{
  "num_hidden_layers": 10,
  "hidden_size": 512,
  "num_attention_heads": 8,
  "num_key_value_heads": 8,
  "head_dim": 64,
  "intermediate_size": 1344,
  "vocab_size": 30679,
  "hidden_act": "geglu",
  "norm": "rmsnorm",
  "norm_place": "peri",
  "norm_eps": 1e-06,
  "positions": "rope",
  "rope_theta": 10000.0,
  "rope_fraction": 1.0,
  "qk_norm": false,
  "attn_scale": 0.125,
  "bias": "qkv",
  "tie_word_embeddings": true,
  "parallel_block": true,
  "extras": ["capped logits"],
  "init": "uniform",
  "init_std_qkv": 0.0405,
  "init_std_o": 0.00907,
  "init_std_up": 0.0405,
  "init_std_down": 0.0056,
  "init_out_by_depth": true,
  "optimizer": "muon_variant",
  "learning_rate": 0.0111,
  "lr_mult_o": 2.0,
  "lr_mult_down": 2.0,
  "beta1": 0.9,
  "lr_head": 0.0203,
  "max_grad_norm": 0.5,
  "warmup_steps": 200,
  "schedule": "wsd",
  "decay_fraction": 0.596,
  "decay_shape": "linear",
  "final_lr_fraction": 0.0,
  "batch_tokens": 65536,
  "max_seq_len": 1024,
  "doc_mask": true,
  "train_tokens": 987700000,
  "max_steps": 15072,
  "dataset": "wikipedia_en"
}
MLP neurons of a small language model. Each row is named by its layer, matrix (gate and up: input weights) and neuron, and shows model dimensions 176-431. Each number is 500 + 50 x the weight over its row's rms, rounded and kept within 0 to 999. Numbers have three digits each. A neuron's up and down rows have the sign that makes its largest values positive.
After each neuron's rows, "fires in" lists the words (lower case) most often at its 100 highest values on Wikipedia text that the model never trained on. A number after a token or word is its count.

L5.gate686:519513412450434492523473439488442491539540529518428488422428463532463453497474476400466590474599499583456501530543442523483446461488513463512505535497490513543415487619427524498494596446482511462573457529565383537559504541634500593469480541505483510499494518521556557463549504511407447534405480503483424458406446574521484545473569498447527510491502425430379504457487484492492533555484499479473472446451470542531530486553518449426649639526450464477449521606542553471519458516467500617439469505465531536517485513495477484480458470504512577512511498461442473520509487567515440456472477493531488566483471395535470445513461487438491608505453538454465439488465356568533603430450382526531491533531516550492509459437544527522520607516506596418450575461604419539460546467483497
L5.up686:516510575561483462463485561489402527412419473528511494425463436579381502511438496505560566436469586461518511458515524358463485491563504520652504517495489502565586508425472442399501445667535474561602532402492449479520509573503474556508540453543495529551494526499467504446560606453420401500487411612490582445469546405532565539431549459483491429541527497526531566488492448515424530505592499523596654391466478544458519480520392476520609541533457500472454414534390552475505446490529500478468523509563537527521513533470497538501457506465429534527507528516552492499591550608566514574458537552522575543529442467552484496470599417487525437547514449527467489390464538503501532485468609483508556452493437414441480505455488444538510555498478497489435534541438494478564447510501501
fires in: "its" 58, "their" 16, "s" 12, "as" 8, "took" 4

L2.gate1223:422518470461448444429498489566487512533499406530464452477546433525508539506508518481539520512441514452465472409526527480413486493591485403467549503502484540495529533498500470518569502526510474473504477525498527462441490394547563511406486476505519530501574537426545497492523483420455407405434438513519506377423496523517491474612412512520557534433472480504589531457495492495541556556430504429503484503435540442429503590442483472520444477442618526402467409484564466475492491443448558546453411430430525561536553480459481526442543500457490580568534452489533561491515481518467516470505546468584445388534469465506546554522496426454502517552529473493555450541457477394439491523475555505368530518449426571448554455477493457535452566454523411574513496528485483523536481552566484
L2.up1223:508497449486449523562520487509444486491611450485491485419528533570477447568519521538418534441530530624453334655452547515484529466483510434577534531481454607464539428505555478520532489586528465502489507475479492547497525554496472535445444518570486559414462520509501527473492431574493556443496472476549492546568532525558446497491508578395483422465464487480496475572465459546495516472524517458443490430569456505416448445575517515441435435524545507425462535523552469498399525510507557475442487492416468515574600523515476476528532526489413592461491466525405493424412475545486460546587516487536546424459610571519606618556431449502489538560434498530413503473465562446478453448392565500518481495506486560435509486529470552456567598425486497531500539585508531509487492578469599
fires in: "local" 17, "former" 16, "regular" 7, "night" 7, "school" 7

L2.gate570:473518591496515480492483509426468430526549541522555413435471450477515526428498525481455559506435546511498506473463563472515419554519502516386518542499451411494498470469533554433559502583472462436456498453440496572507483515542504516484428526479444562513503490582474491517591532487562587442524524487409489441474479614473476492476497518520521483451489591510586512527431541488445547532590518456497489631557480484527555474573514484566478532544460493463510541447531467595464453474555514445578478509498556509472534568510388408463480481395503511467543527408492565624538540477619498519546492402534559491479395475505443419536391506457581556494526539581503585523376621472565493558530548450417515516504530588410529493465408486581515518536408431440584502494595561501541542471409576
L2.up570:458485465536486545541442415555431470545461478427552463395529527557466537441560488537563528561494594454552555495488482452579502495511485453496417515482434457420433517556517613526460585548392533457526495463504504600488499428489396512600482491542538469530470535576365460523494577536572593526434513484485489438562430552533547456511576532528513521460487526489555488489370510530479536549521486492497449574459522508538527463490503528493394566443546508559441485577547545511492460508484489514503444516434517532475523496557456514450446443440517499431519527368510537496525474521502517599564456488550495610486466525497397516520458514471533589489497529519568478576474650493542488466529521521498491456511425622459595462499490369631490464567520527604549536479530528468502604503463581
fires in: "committee" 15, "brigade" 14, "from" 12, "charles" 10, "force" 6, "parliament" 6

L2.gate299:479479568431469477499520581500441572497477456559431465422465598460462562632512399418376403466569481479577540438467575495407508429495531552498494503496590552413502528412521518464479477495518413465518494439428465513502533502496493514485404585477567511457446543514562575466470580543560532513467561479437500525540613478506551517601538492515556530428452540416443541511542427544501507548387540466547522620486507449465533528497504586478457507488506442555488475435477453640551491472555485528420464468478449542513578518507487457557543473506484528460455548569598484521548447516542504387480548531531531545514539626504519461579575419505579436479351485584452530569549530492559530520539511473512495481460521440520503547503497474490465447413512420508461563428522452561508554543452445
L2.up299:438509417608486528549552601455325510491514537447422511402536541504474447456575484559463509380527533464491487445507585462539477514502506493439480580507461556590488494429438576554493475440550485572428520542522436519560472489456446534620464471583466444443503568525505513563450591437547572440424527528477497502504556496551422458537456544490521470426498412493510443526450489530420488568519495439482475433509484539455528528487555467568594501456586437479455495516468503554544516547468486540556538525457544628590452447495558470503475476492458468476419500467565454527573478469489472513482462456485433542477525555470576446564585512543483451481529499543538496558499478580515575487463610455476488466539479515521482571470517476518511494500547549469551473542485523503549499609474480
fires in: "well" 34, "very" 18, "so" 15, "too" 7, "good" 6, "how" 4

L5.gate836:415482504471466549436531637520557537596457558463429576385489545444585533525494444509523420617459438509536528527527489497496553510602528478555503465573484493418576446494456525555487450556493487514534459615505609533510469546552545571528473588551542585482436475526590480459479546548499486563528392514425511510534441520620537408505544444612471452484489559458557485525530579547433530510536499413515456494524479570513413526523566498451518463471477527493455462498471575493522588499489520442535413477452469481559523542483417493502487488498490467502544488464512518413576519453522514510407493511598452605562495565579500510460480470523490535476444533529456498460450516529462532474473477537604613458458487497495501495549429548491554476498506472494439494467557476492599431542402464
L5.up836:508460455438504493467462471540477518519539469550412487446529495442567532630471457527476503523474468514614482600506498499572463497548450448566594426445434496462505446486460420491447441458498588454464421498493512503574520535553517427515489503494441467524529502545483496576492500528580437502451489582512524433548551441508621513509459494517499501516602497453553459576541583496494379550542517529432504441523512471466463584518490532536516545550506506455523541550528533500513435496493576560483525492486442589539500490515398541392507525527590547462540531572486462475564549493452379462409471555477495432519544541534502524435548422549371511459530471513524484483475506418498481569460573494501478404432553507446551495583512452529456477498587459540568480477478489471474460535487452
fires in: "january" 21, "september" 20, "february" 14, "october" 13, "july" 7, "april" 6

L2.gate211:464459428558455516572493495464430435520506462553495540453524550419536529505512475618450467533555530516443476540530503589544548472529449511462533550495520561453477480451445597582474479593514458512477541494618514433472524484429483540421502563478449503504497512459595409455529567558475484513561493581522553408442494527373499540493511480532510450477390521502482514473426439545468526558555409471563499500478575461545473573590490438487432470566434574503490550496521533517547462503500551500512507433523560505516452536641553462499397470400482529460542499562554464616447469461533549526487487413402502484469571491511474527438456507498543471489433498481547480525588515438586480569577487465525484437423489597574545495531607484568532416424543555534525576524543499501526558452509377
L2.up211:524476594466480527522437478480443542440432532544450602446476589403559495484506461562596459531458508469460489469456484506457552502406479543522358563556528506467542560361510508543571525485495523566520417508532464424437409518416512499527547514561409428543460429534494380457447549416460582547536550474504517472488444540489553507548411581533470477486494619475431451539521587422585471470529602534601508526640573531506473532425513611535452524489557548586542510531492450424523471494433512537494429423501494574591471504480511419471536512418471509464470577539571414546563452453557457459527569468427465540476570478465525500490502500553582436452540454471466593511568537501491542619542466583486567507608503534508574444428453482451590475478520487548465631490523535596494588526520399
fires in: "chief" 14, "main" 13, "most" 12, "great" 7, "chiefdom" 6, "best" 6

L5.gate1333:435494578482443500427599489479501480544452507428512493466554429500506558452558503467508492584499522494463498475425476542523461484417454472510544560569452449560534505541459527496470528491484452628469415462527442441441434526484528601498569426541564528417473493492573470420480484473499573640464434452530428402468475394440476517489475461507442524452460480518588500586499479513417456489509462477522504557574554487524515464525362495442425537509508504481482518560535527463530527458463545463531398623591491523458533558476455490503467537453490513518518550392491524428557523575451526502406489534554523555551521534408567524488482402534455517496478613572525539474512472576413495531539475547515500632530458524504536327609582475515555496542458461567586507437565566530511516449483421
L5.up1333:477527473471538506511533402458556626476410521377495486464550511577493470499475468524467555410564512536458465532483521464577531480534451393548470479471481553455507503453505487540558595498486530505539512480499480376423374443498487505494488528541449508432521456534586501454498507397556482498499420477505559488480511424519587472487496564447539492532479521502574480512507449501527477456575554530458511588585576511525524396555489542477402585589466522515406588543543456578537481553453504329430472414509496567468474509440543577424459583421532590508486468409478521550383476495576500481604484520578564437402512557480436475460491482534531499451505489556496440545416445507453530491504596537499364498534447531477534517550530419546504481497586572481540481444434535400611411464526399
fires in: "january" 35, "july" 9, "february" 9, "october" 8

L5.gate899:548567416503485462471550508538540507544436519542560526534556461549482481498504503457494535457493576496421511409471507542514529503407397436519568493492517490541534456452490532561526531493465524570459498528393518631513496570522587551495523473498553588509487470391401516514423489481605440571521477463479410428500525462478427461551559479582476557508465430496503422510509557508478544506436431439423495552666525536447501505566564444543534499495487433497557450414539496505457581508476444486478480447515492535492551495407504514524501549520518572406530423430457591513535400433488407566612516400467467499482487487447508481473494495566513526513482528463545539516466483418583411472419433508490479615544496463535391500505577476535524473498482487575474441599473612500427512548620479
L5.up899:692494491534448512410459498607351524507485467503465421466509538386503491491488509585448505432476545496546433600488469480483481594561558507516515479553491552588487492464494495506525471599553569448463488472511491536461491473433480529443581405490454509426571525548525423562472434435528437528523527508581468420435433517507458497602534535505489436490508478482558445535547427594531486504496501512452456529520500563438439536564547562466461503504414464509505589559499408575453515493518472480451514515525502496644434450573470452538546592479449552465477589519517478460534495504556517486629538502426534476452515528439562449452438554533525496500546534515534492572478505570529479514506446550518487539570430411429433516534486532524494553540493447515427509478554544441661533487487468
fires in: "s" 80, "his" 13, "who" 4

L2.gate1249:543595607484564494562445380553520549460543544466531567508463503455582515580515497452501543555486439438522505454492496501470547574435556516530529445545519506359480513583572475488434441491489503462490520432482475429473502450527563513479505434510482457551531512417531530494503551557505492490454500539569547477537470510557524508497531500508478507514482556534562507521511434484463497501515438439565429545561422483554471384406510571462530535480485582508558490486479466473345503420557544511598556476456477562448400450424511545547442559498564492509581539524517539588461542449511495390409559536505563490414516476514571498408490478503479546540442549501506503518497486478425419522470500515601487473611521537527586482549455584494429507545453474516509511531494471499441478442488505
L2.up1249:493567550471509398554514471506588493473528529427513500461429494510550450494506483518462504490540553469536520540483490508483484541483638535513527437566480422523520571495544606409517520454576391551522578487432479521398461467546570461526455516516578507434408498494547459575551404552465452508572514470398551510554491545505563547600387555482523519491543508515595431523516468545494508466503550452584489414540535512526468473450485451572517445565443444456439526483574478528463498456485555523540532509547514477523572542520417539493455511394437415506500500441547500514593595482491464569473453546466533477554386443503542508478483519571552497535571496552475511500508434489536500495491570438507481578580484470464430591468480424504497414491448511537369547533435573387434507468465393
fires in: "a" 90, "this" 7

L2.gate1125:456514573459567562402455479494463472501551518520523507452541590578492511491445403411628443523548545446541506484466500515577481524489474556543601381570434512517539424579444614548422513499487442512466386476520491510515458447475477418456484454510514461567482443467499469509475473453506520566564616497526503424529502475548447454532516612490397504484536602586519517584545464445407483502462493506498531436524491574471537475424528398501496465484602531534520547502523477578568434414478484441563455483594547473521482460466633449485468474498503495485428483580491488396476524447453527483494556471584469469464525454523503441511461543544542495516423471515525498502418426509520544469549492544586521544502499531585428517513454489535569469552489471464512532456508555530506412493577463
L2.up1125:477521429462516587553448480428528474561454588532560570505466433551432479504552526485507587469566524447525463483481512531429511469414504433522574593461543553455534487491566505477487470548509494564490517506417577577459408541534530533465506498469455526535456491525559581492535526390455477556503492499592488453445451432565485529499422495514532465448525461544529550454555520540497518425527489644639488543455550532487449475479460486527594514625501568547463489570494496477546516538573542505528583470442511535470500494547531491464551508510578534478536604454507517511454465519503507421509490570492498519518512440432455433527415421478506517488506470441473611491548559579479534523521449482509467416527551464518543508524514509490533521469578487497474519492543542527475489472401481
fires in: "they" 32, "we" 18, "i" 14, "you" 13, "it" 11, "weissruthenische" 7

L2.gate167:430483605517509542513461521481523529536485423480413536445574385500530479564495417457448533461475426452431433486486575564485499562501444521596466548506461496546551596510485451506589435462433503458533514598526527569454526466470409469531548624561494532526527555480536510452456496526399544477467578538500503482583514562473462569524547541496503475532486437461516445534545536587486461547509566471508584577515499397518519544576520503461535388562582496459545475454416438496488548429452538431564536571473580483405488543556487426497545525453439500451493506506552435526442455535495474521483454492506504521471467550585541563563511404435660426567521535444491495534525459504570517470422506429495452537487396439533533478539432555446577637495511497488537510518487510411464506549577487
L2.up167:482459520516463531496469474491573521526538486513361462475563429481476481465395528532503457497542572521486465444502553461605513527502450536461464518547398457543596476464516629476496456597452434540630483504513505523511573557500446472553406474431510543532387494410474523441479410536496555467489594486488530525524491516504440425573472489522521521531484496514445446427460535523507488489494593476492443527404539447513510487505461506440491573587464528478546493558539533535519486470474485492455533510473557523552516504547458424519502572388581468494490479507447565480479445514539513500534547569487412543491531535510504548583464457535447496525480580515483535460487542506556450465431404500513507418593499460415485403502484516509531444520513539432454499451463580497513490469501525
fires in: "school" 28, "club" 20, "college" 8, "hospital" 5, "arena" 5, "university" 4

L5.gate715:493585522519539562525453497517404421450640592557419593520508438524561528469477505619536466500565484472484501493526528493516491535545485589511472569577460487534465524487562537456443502493559449527435537455438471606475414496465512482534476569499521460547528510454507488558464580421561548460461468477490571538519547470478499480580503433499518458466477484497550457501551553482462437542534529469480433557445540537404488436442541531587459435514485479504416519406516509518517459579393524503520566631453448482507465481531582512622398509537499503511451544451533411451522579580372482443522545471513478421533583468544482526596522487407583513520532446505513549505601396460561431518554583496600453517542491504500528520560434532524519483508504522457510409453477556526452491563487537
L5.up715:452545554542444460484516539518434531506460470507589498530515537531532536416503499485424586446444503568458464481500507667440543477528506536471433434544565430534447538407482582427571503471525523457406450407529546503440493538549519511448475519409480462479492495412566472510435473542513514438500475550533475491611570480522476427585513559552476440439524540541516450547483496501476539499515510485508536481535488476574447503504519420434653458485454475431437437537472523533504425541488533347573424556472485499497453508553509508420478563477513574515548564538397484506495495481508507620434486459373432529479493516448502434570563522520485550456399521501523465479483466457480567405538518526542462492530413516535507396546511559569494448386551532489482516494498469596475507417439474
fires in: "its" 56, "s" 16, "their" 6, "the" 5

L2.gate501:575461531462546466652504492518416434502481577474474519438534521493529573498504485523453537443520508504530532498534520498489429507491476507484499494583510450503500576480482578449473459523539467497357537431452528587484442535513510459453466509479458482589490479477508518501496574449423396502452518592487430449522529516568490554428542481484507496459560522516593529454457441462519534487495480388467512444582489454466468533588478512584499457412536531462490449512549465447532455520549462491518540410594604572456606438444454442471563461495439427516371542445523454542557536481541377496487504486483556543499582545516519427564518415503433493496431475496440459493471493498530455546546571555393410447520482437453572486546469497494512452451448500411458645384495449462420569468514564
L2.up501:466381510517512489554545571510582566594533535561494514528507477522516421500473503479470471405327403591451422429473599526582554486466456560532454489468405440509513519445471446388565491493483426521559460464491521526494516509486494465538525504509416557411477403570505452491537495548559509554591500483520552449503486484489451394532514568501496544474549473508495426503514521499513553520564359588591456519466460421525451456500481418532421561463392543486520482459419516508468456460531515450440499479479489537465442477452483502494453362403459623514473479585597410553488563478493484545509512497533498500511502502538511488518557541501473517527513523492440414480568493459505477441475635409535436452518494559526494551471530502493488528571491476549466514509502469411443453504453445
fires in: "the" 64, "its" 21, "their" 9, "her" 5

L2.gate1155:431462488458528479480438570465459480449580534543494546525501528429488434503515554517446510526524545447524485497564539486498522511411466469536557481512635540580552537489523574521397524534500533481413403461491518441463518509591461606483614586447450497561455471573467451512483552529531516448539504548543381453462412471503532504484474416520523483528546521488622507483490382491540454501472526469500492437451538451530437457532563528529587496420608541496484522415487527410477523422485516441438491577450537478445465517490482517459572489467553444478558451532494485494589468527418427395559350525517472501524488388430493448487456564480437471522561481418491406556476494529474405446672620396486519527540528428443455505495554430505474437555483522479496507470494496488484522497477514
L2.up1155:454529480547452564357458479587543534530516471502494561480394503518477498491506522523539488416589461473502531443529508515411529559480552472536444459534551469522449595476475607396533503450478519563565476533415564516495463495492509448453489572418552495520478528481530560489553540548592438551477484589502569413512568510449595473445543521456468541506559470440451579497460447512447525508474510489562515500478435477526461484505503497520599503507488453380492547463503564491473557527501557536600497577488588494492468448498426501573543415435490538526481474538501403522504576551543449486497447450482508485424415491442482456461475555475540416467527561448497543482519465499432391492559608479605503506547493610379449418538538523548470490496445446483448585485497615515471515519522469
fires in: "an" 54, "a" 41

L5.gate632:479464520509432410492452515517546399581494453561574519485526505502567507401469535486520506487465411544529464446443501551532521546460545523418454449475371529546466461426533559490344600496542426519460498516449482444523381456572427422557473495510522501614423521518446540551416495571423438566378497481430508557592467489454417490575520478438445563513461525633422573499474551507422497462488463484434509461550491631464495564491556531515485456575442534463486492550443430492493478531469481476487445502539480509472484434498532566518553449497517504490461510460523582534389516467465481483482489393499497535521525507545447456473513514512477397528444508517479525512459484520509534457442537451431544540472582474551487478541496474477548511357523567486532506436381573453587497474495511
L5.up632:488525451487496451422493607585481512508536519448538473482520541560488467571536491519430521497508472502540501567459547549523481567444566536418562472472521469490533517547477452525665536522476496492472479527449481592570499495488515475460549445520458573533496476467514484482440429489491508538390336506504395453439385530515545444561494523459398564499491479499546523460479511425568556505550443488447555459520439550525506464516600418484462497547468462539513470436567484533445425468443471456489538487400566492536484503512440564512431525482522508468361593482391490490435510436560559517587489500424474500463527432475354494543471476530463413498465577546544485473460524621529489510442451553414478493508450502567508461510574494474487529508411510520507574407449534496522469501450461
fires in: "his" 41, "their" 26, "my" 9, "you" 7, "your" 6, "our" 5

L5.gate10:538491501440526596581445396520463506466575555446584500411452493519600506568571489523455639507499468514503576522584487477438490524486497464515610445491529510491496495541522559399498551429509482534491530553438454558501494575505547497472481458537532579495429365495433407547514560433504470542551527468488483447540422405489540457462468453401399442508454454553571447427569483512412600503542460456460476589512405539495570400358523494489535527471481499626503583544513479460447572459514533539509579445408497571473439461514467467509479451487508559351424527416420434445524490479465498540483515540422491663350523516452519537506591446503431476487440510556477520520503522514459511465496445461453488558444553403495493536449494519505541489461480446457579500485569554446517565563500506
L5.up10:559500567522499499435488489555423436468481480579554467553491573500417487623453453569475503515465541496493477553495471504414463547606552596553506433545516514552554559366476494408527513538481452407510474481451558520532414488568506456454487549631437434617603505539451483531466455474522519465440444513490475515510532511451477407527585488508501420528463413471490544427454525587482485471508425499558465523456414515530467497472468455516498474477534549406587530484514510449503552565444548520482496510569502573475472472487482441451397521418472618451444453526444327505453480383527455526563533567518499552604501511526440503551468616500534518466423504499497487475453477467464554469488535522630529460452509440462572373520447475495526494488415585444482490482502431492431517477400471
fires in: "his" 20, "some" 13, "their" 13, "its" 6, "many" 5

L2.gate590:626518600490491559495474569457485545470574502524447572463480459551551429511520499470457520557508531444548544492428537543520478430488512483494455461465546483456548463457554578541475467564436412533511490514463542537449523545462512510616525457488573459527590538484492456498442500430499545493440511494571483556468505444579395492536572447450535483440450455492512423471489413489504507534502541429530435610449605487398541516526488581452553540505540638539496489555521523452453539521479528569447491493461616577494467536517482559546570491532499487651545495552507537465552495484464539441499464398572470460569526490465553536414557511415567427548458494507489387497608497595468550506556428407537526515422494474568548562445510439511469583606519458363522567516570478574537572476500479
L2.up590:467558516560527462414525530415512509470539467477426492521436550458605505513528526588521501499466463443478514538466469534471516528449517516495446442461468436541552460535541515449489560450513550522498457475494543504458443496471488493496525520441536501474515551565442479428515390506498517553515562572474450522494499570535446574500558513454521528500529537479565457556513451555566454557424581447627490568438537467436528486457468400518422495563538496482429495543519543518463448556533555460530521500521430596573540519573464536511507414523593539539443589604525472429481612506493438514498525526555501470482505525459461463560428496497462466404459484497520478541480484551512461497451407485531475505541518542452439499509440448498564512527562542503548479538503534532522463411471517
fires in: "a" 28, "an" 12, "aït" 8, "anson" 7

L5.gate514:442501517553484477449514532470555514624487461525448459422475487499559468554560522524447578558647470569430465575483591476624504448487570507579510488473488542508420468450563636455528476483504511452566535545428523498437483527503560537472471614455513465554503455455500567492489494431361484526439522519428530477447480490456492540545508397443503495421371446469424494508540459473510482524464515495502488566535495531432540335517513510490394518518513459530497397526499521544517415545524500554547558482492490496523438480557609509504574478531489467509487557493438507548556492445443489504459540533562495523525521519506482539575523527415520449590467514509448558408538519541490507543476466569542436565490431517433476448436423523397434557433443396447522582426508475494522482476459499
L5.up514:475546479572503560456500488433467521595516464531419497461606476523482517487528580503400402454564487541467490596418483403453447504525494598487488442452515493498485445480435524492495550489492486441553529447463544522451477408505544501523531483486502463510572412521455554443413558589532478479512497443476540483450531575481456473553526505405434433406369440467438510410503502530471561519460432441455473444497546461555561398506560473583510417502519530551486489558493536485461554503482484503446502606589436531380469491464561452518493465457506524523424533500515539539531433554476479534516542559557553512445539584357483570529516461546513427455553470440631534502489595470487483556532468474491524494450538533518511465361516432472449566487422405465555640458536468528431546523532441
fires in: "as" 40, "very" 14, "how" 9, "what" 8, "that" 7, "so" 5

L2.gate524:465480470498512448467467544463537557475478508482485403553507526401546517574453517510482539558435514500490456581467502518600489457601403464536399492565555501599530473551531533510506476457478550574541440519550465562480487517527536458565499561559514443445418502465464467429577535405521423469447548532482399460490651528470379515502539526472547562440530421422388509520462426495522500543604486463547546511451516514506523545501490433595563544518590419481521613439475455537571490490572536506553500517501457424485659503543399448504526571428514391584457559481463516445495529482508543483485514531494536515502477462460505554571403404507564582516467502467465478524456497517503503533496520466439429490515504459553514515524539502530405480515455540460510425513470611582408524603569482
L2.up524:537536532497512461472459525513504500463443547500529519530529517454449507536461462465577558475488514529550482499534461597533473547490439467530517538499433513557479404500516595427425586510494519469582532474578536453605507531429422517400556474508407441566495405527553519491545480477448591465520595548562497502575443518450536477465527558564448491600586491483585550467534488506574578511474523542465500536429535415505480596432544485487534458428523502381535550543509423539435472535431510544466525427525467474489509549513486446550516493477517484534426508508572446520485447490567544618489393558493509603535535477492477586501549537495457510539469483549446517533547448467507397513506507440448512507609536547467425436520463498513543611483489493525460442624482538451421459506474471
fires in: "school" 25, "hall" 22, "college" 10, "centre" 5

L5.gate371:443536563621469527566454481414426462419491482492476476398512547503481555539504472541557596473493477492426524443486525557577514510487500497634486454479472448435532568440487442552486643606488479520593481539447376515513448509570537515474546495452500495530512436594530524450497553463461594511505401532613413569451427478483524458517568562488527376487460487546431452474579540488419462450534562525475557475486485491428522430498535502445486501599435521491491448485500611414533544479453463519524420519520543442595531508418501466517488540472547433453434548545549531501513551511410501460503533521589551486491442516527544466512460663516444462506512515450446560513476529475544503545560447530400494455459500529427495592496493495484507513508570491485551486473448468577521475422495446
L5.up371:534501507567404526545463487464512429498508438507454505494496521523549470440479525524479468478514570529434455453485513552586495565491501477522504483510575395516639509411605531493554533460649450489580446553467456524479521516439478509449604510543474513625560510537532477581474528502432540570509468503510541474487537513489445508580529483613541519555477554541440566438456491526556514495461522519543497564569519507490501449535553449411464393422415471568457543528590507530463583441514450549507429508447500503646400598545476523484561518465512529458491492445529429489510515553492468510630557418510525571547492578447508486558467517556463529511478452488382515585471467502481538580503468537419540397515462520530501552499589530516526447531561473526477619494484475565490502444516431
fires in: "more" 17, "chief" 13, "most" 13, "less" 6, "chiefdom" 5

L2.gate821:509440463482566499623464503567465519473454471556545596566399465494404526493528543601393433443444454556500447438444620437444516455452501466510519563546575468445562467470423463503456513530464442441437479504499478506469469488581490457453464455479530487498467535468480528481439544387407543472541454422469457499517470385431545628494484554550453582610519430532495547528529493595524522473467480423545553420549495516448549523554488454557474616582482530436463471494480500552543435530487524556451500489438545502417491583563462474570582606512484486572448511557511519469514570491503518557509435540460540536593545513582585389525493456486582425569541457508432537546463508503483421524439429485495559480526571493529525540448500513499467513453441491552442490530471528494439508555438522
L2.up821:579494486443481441495495519512466476465472532636532471549563465542489427431510541495438466526550573528559422522496538447515548529545447520486457400496471486437489567543499528444600503495436534454499545465514532540455519487487448486532442562494534442426515442519507544548488508508466475562483507486469489480505422563552517450507463540542431480641542522554434572566501552580475419549516490519493475548451579512399510527508396497400499433493482448646495523520502520482464501547493502424453442509457401535653514536407582414464477491560516540505472427439480468568555474477407493494526545481575471495450512479444446511455550526527493584450473623475444499409496520449503501527579510489594491545431313529490515513472428611472492472444498505431601429455529519537465523432516490
fires in: "not" 82, "class" 7, "t" 6

L2.gate6:490580354466488490463517513496439500555452485514416584374488330511574536606515507593522525589507510391461619466552559479474510492530496482506504524480563493413458476517512481532572581508488483471503539533465486501427429512518445602555480473603491503521445449547510564455565524501519495558495491527487512520515562560579527561594503508457495553523477470555434488453473472581519413559447507416552428485496513416534537491547465446651415519531512523509501501468493453566540538423503496548525514497514541596434497516528508496542540528496482489500559535444498472513558454465498449491599567469464506481473437482506415462486462525517493559555503536511537568497603551540505565522502447517565588548526443402462466539511550475454455626592548440379545613539520451512448502524545434
L2.up6:449491482494482459439372443566469580482550514516508576441552432484573552468488476606490476433551465490517458507427470549528559481463495449513493403478492486574502479390418428528486525464479599536543425528520518520515488539508527513600497463535520507621524507444493555536431547543431468510521508400566529503534452550513482442540431546595484492531504520508489383458454533599594543601439525475519500483423584570492553578528484411517503565506457471485513472535456391384463542525402455570468492547581499472480517477493518503457498510501584502457504535499439485492516595439464458491483435431507514513510391454461415511419519472540474476440490446563482596471486523450483494451400447500458553428403491493473429503306486479571467541461480553533430448568449460541480425441528485
fires in: "time" 22, "war" 15, "years" 10, "period" 9, "america" 5

L5.gate1051:536469491373523649466438480513521531504432501503545487502570485485490568495473496529571530537528496525543532484510516426549399600409484508451592470484446480498464452606415512503522450565497438466541496454512485502468505466545529490492668509411461384485482593460516481487491511528569462628548575510481516511571508440491500505540454560563527489553453560405546518496467514462557469478462438517484512528490446539421544391512461476433495517487511484497522464396512525427448558461586464499532535522439567435499472593540474588408546530523558467467476457492430571480453557428599586550375457470517517432423542513498506566494475391441544441537450535546550493539509573526551417493419494424487385457556566461521476489451537419450478555435552542452563507425444496530506475493433477
L5.up1051:452499532515453530517493474498530564510557556519473378497540512543426500489566527540495494372541534494464485498620629524450568524439443538456532512471525509629434572524499474522463475609564552508434494424432496535479576539424522638507550528521466451476532532494468585539558406405438473501594526536552566426443410462508480546559371448436465577581440527428513513549474503483533317492559527555535521507552494442523421482541529414465464572480505450505496534469479563490556438495504595539507518486524581537494427421552476497394453423513508549461528475466576549540530468489440415541581503548577528449542526458418516527467514468526482440501467529435515454454464513538470499552438381562435482505550525527489523496586485530472479510471503424515563559539447486581537474456504535
fires in: "it" 26, "death" 12, "they" 8, "reviews" 4

L2.gate1283:543515485557452480453472554522493455475502571527349507447450523482512518401490594494483498519524463470442433468480446600423569500592527532559413565454586517508513651500448542563512484474619537541446502527557570495474490492524441444482495456435507525475532501488469499577508485573461495519535463546589553430543571548481467548525500453469458492375501398497523454539620483434475606508511491519534547436563531488606403547595575537545510516530454498567536457552599564499493503558507509463493505539415554493469417497463495527536589476528433419452485503491457459415462479454515379501607432504426590610412450472487609467499584460531517548517522588508537528499478481435474551520393611548441472539573488523544466517395559513570437457439483609529420502597567492470478463535485514
L2.up1283:556518460380389488600476530514461426363433571510595463522457511429435521496490408465410514413425641468522520466529412462532548509502483537470425529510623517531513454467446467511501447480510417512504513513533429521495475538425566445451411466403486534549610577434470441456518530561541374453446517533466589450479537484590456560536544522471496515478464514578499499448506523505576481451379493480428464519539449550400418469504454588527446470455587518431499447464543581576455453489484483532407460479457481561584476525615557468483511506514516444531562551439523521488469480498562525463460535478584489427470560524438509440460432499552515505594481482426591567493512533494467387439501430564602426414431477437524426477445551494489549480391412437508608481531472563528543405401442455
fires in: "who" 55, "role" 10, "character" 4

L2.gate386:393609597406539499551562511482517487561380502479448582536466435445502515420492617430542518541422426405495458602447498470541565455533567516574498624576513501541468477542534572554532503560426500447576556485520601467534477433484539558542534468529473632481500550557565525511501479484594500421497477452483515506542463530589473567448487492474542527452410476532532451429490506526492423518436547513484380552541563521569523512568566429495538607453446539591506548570514433497547414494493497416494495482472528524374519517484556604457550496518455485485537569510439457417484462427528462460407475494579583418415508508417459461589479454551483584549489502557514419488503547420531482489471492464536546452486552532482515497538508498465474527538438452471519564499470504435439482527472543
L2.up386:555465449449501483397517509490456469554474533526481483442512471518572513460489523501533563561572551472551546500546526517557564435496600519564529520414481458534507547481466518462551436471413498507446514465404539529518492552485505523505466467517470467507459523424491581582548488600450540546494521560557528594601537529628505506509507410451400457453436462555443546501556566490533442483483488433531530488554475501469463504492493476493512541433491439474487538421543462413499545482510462489480509560410486509504557476449467464448440489571522497371467441542582529432505539467430470534455573406469473416564492601516457460533487445513410559423592531527492476560480416522557521453469422520434504485446506515507421527559456374522546431471464556391470494494440508502486539497524473
fires in: "america" 17, "time" 14, "africa" 11, "0" 10, "moscow" 6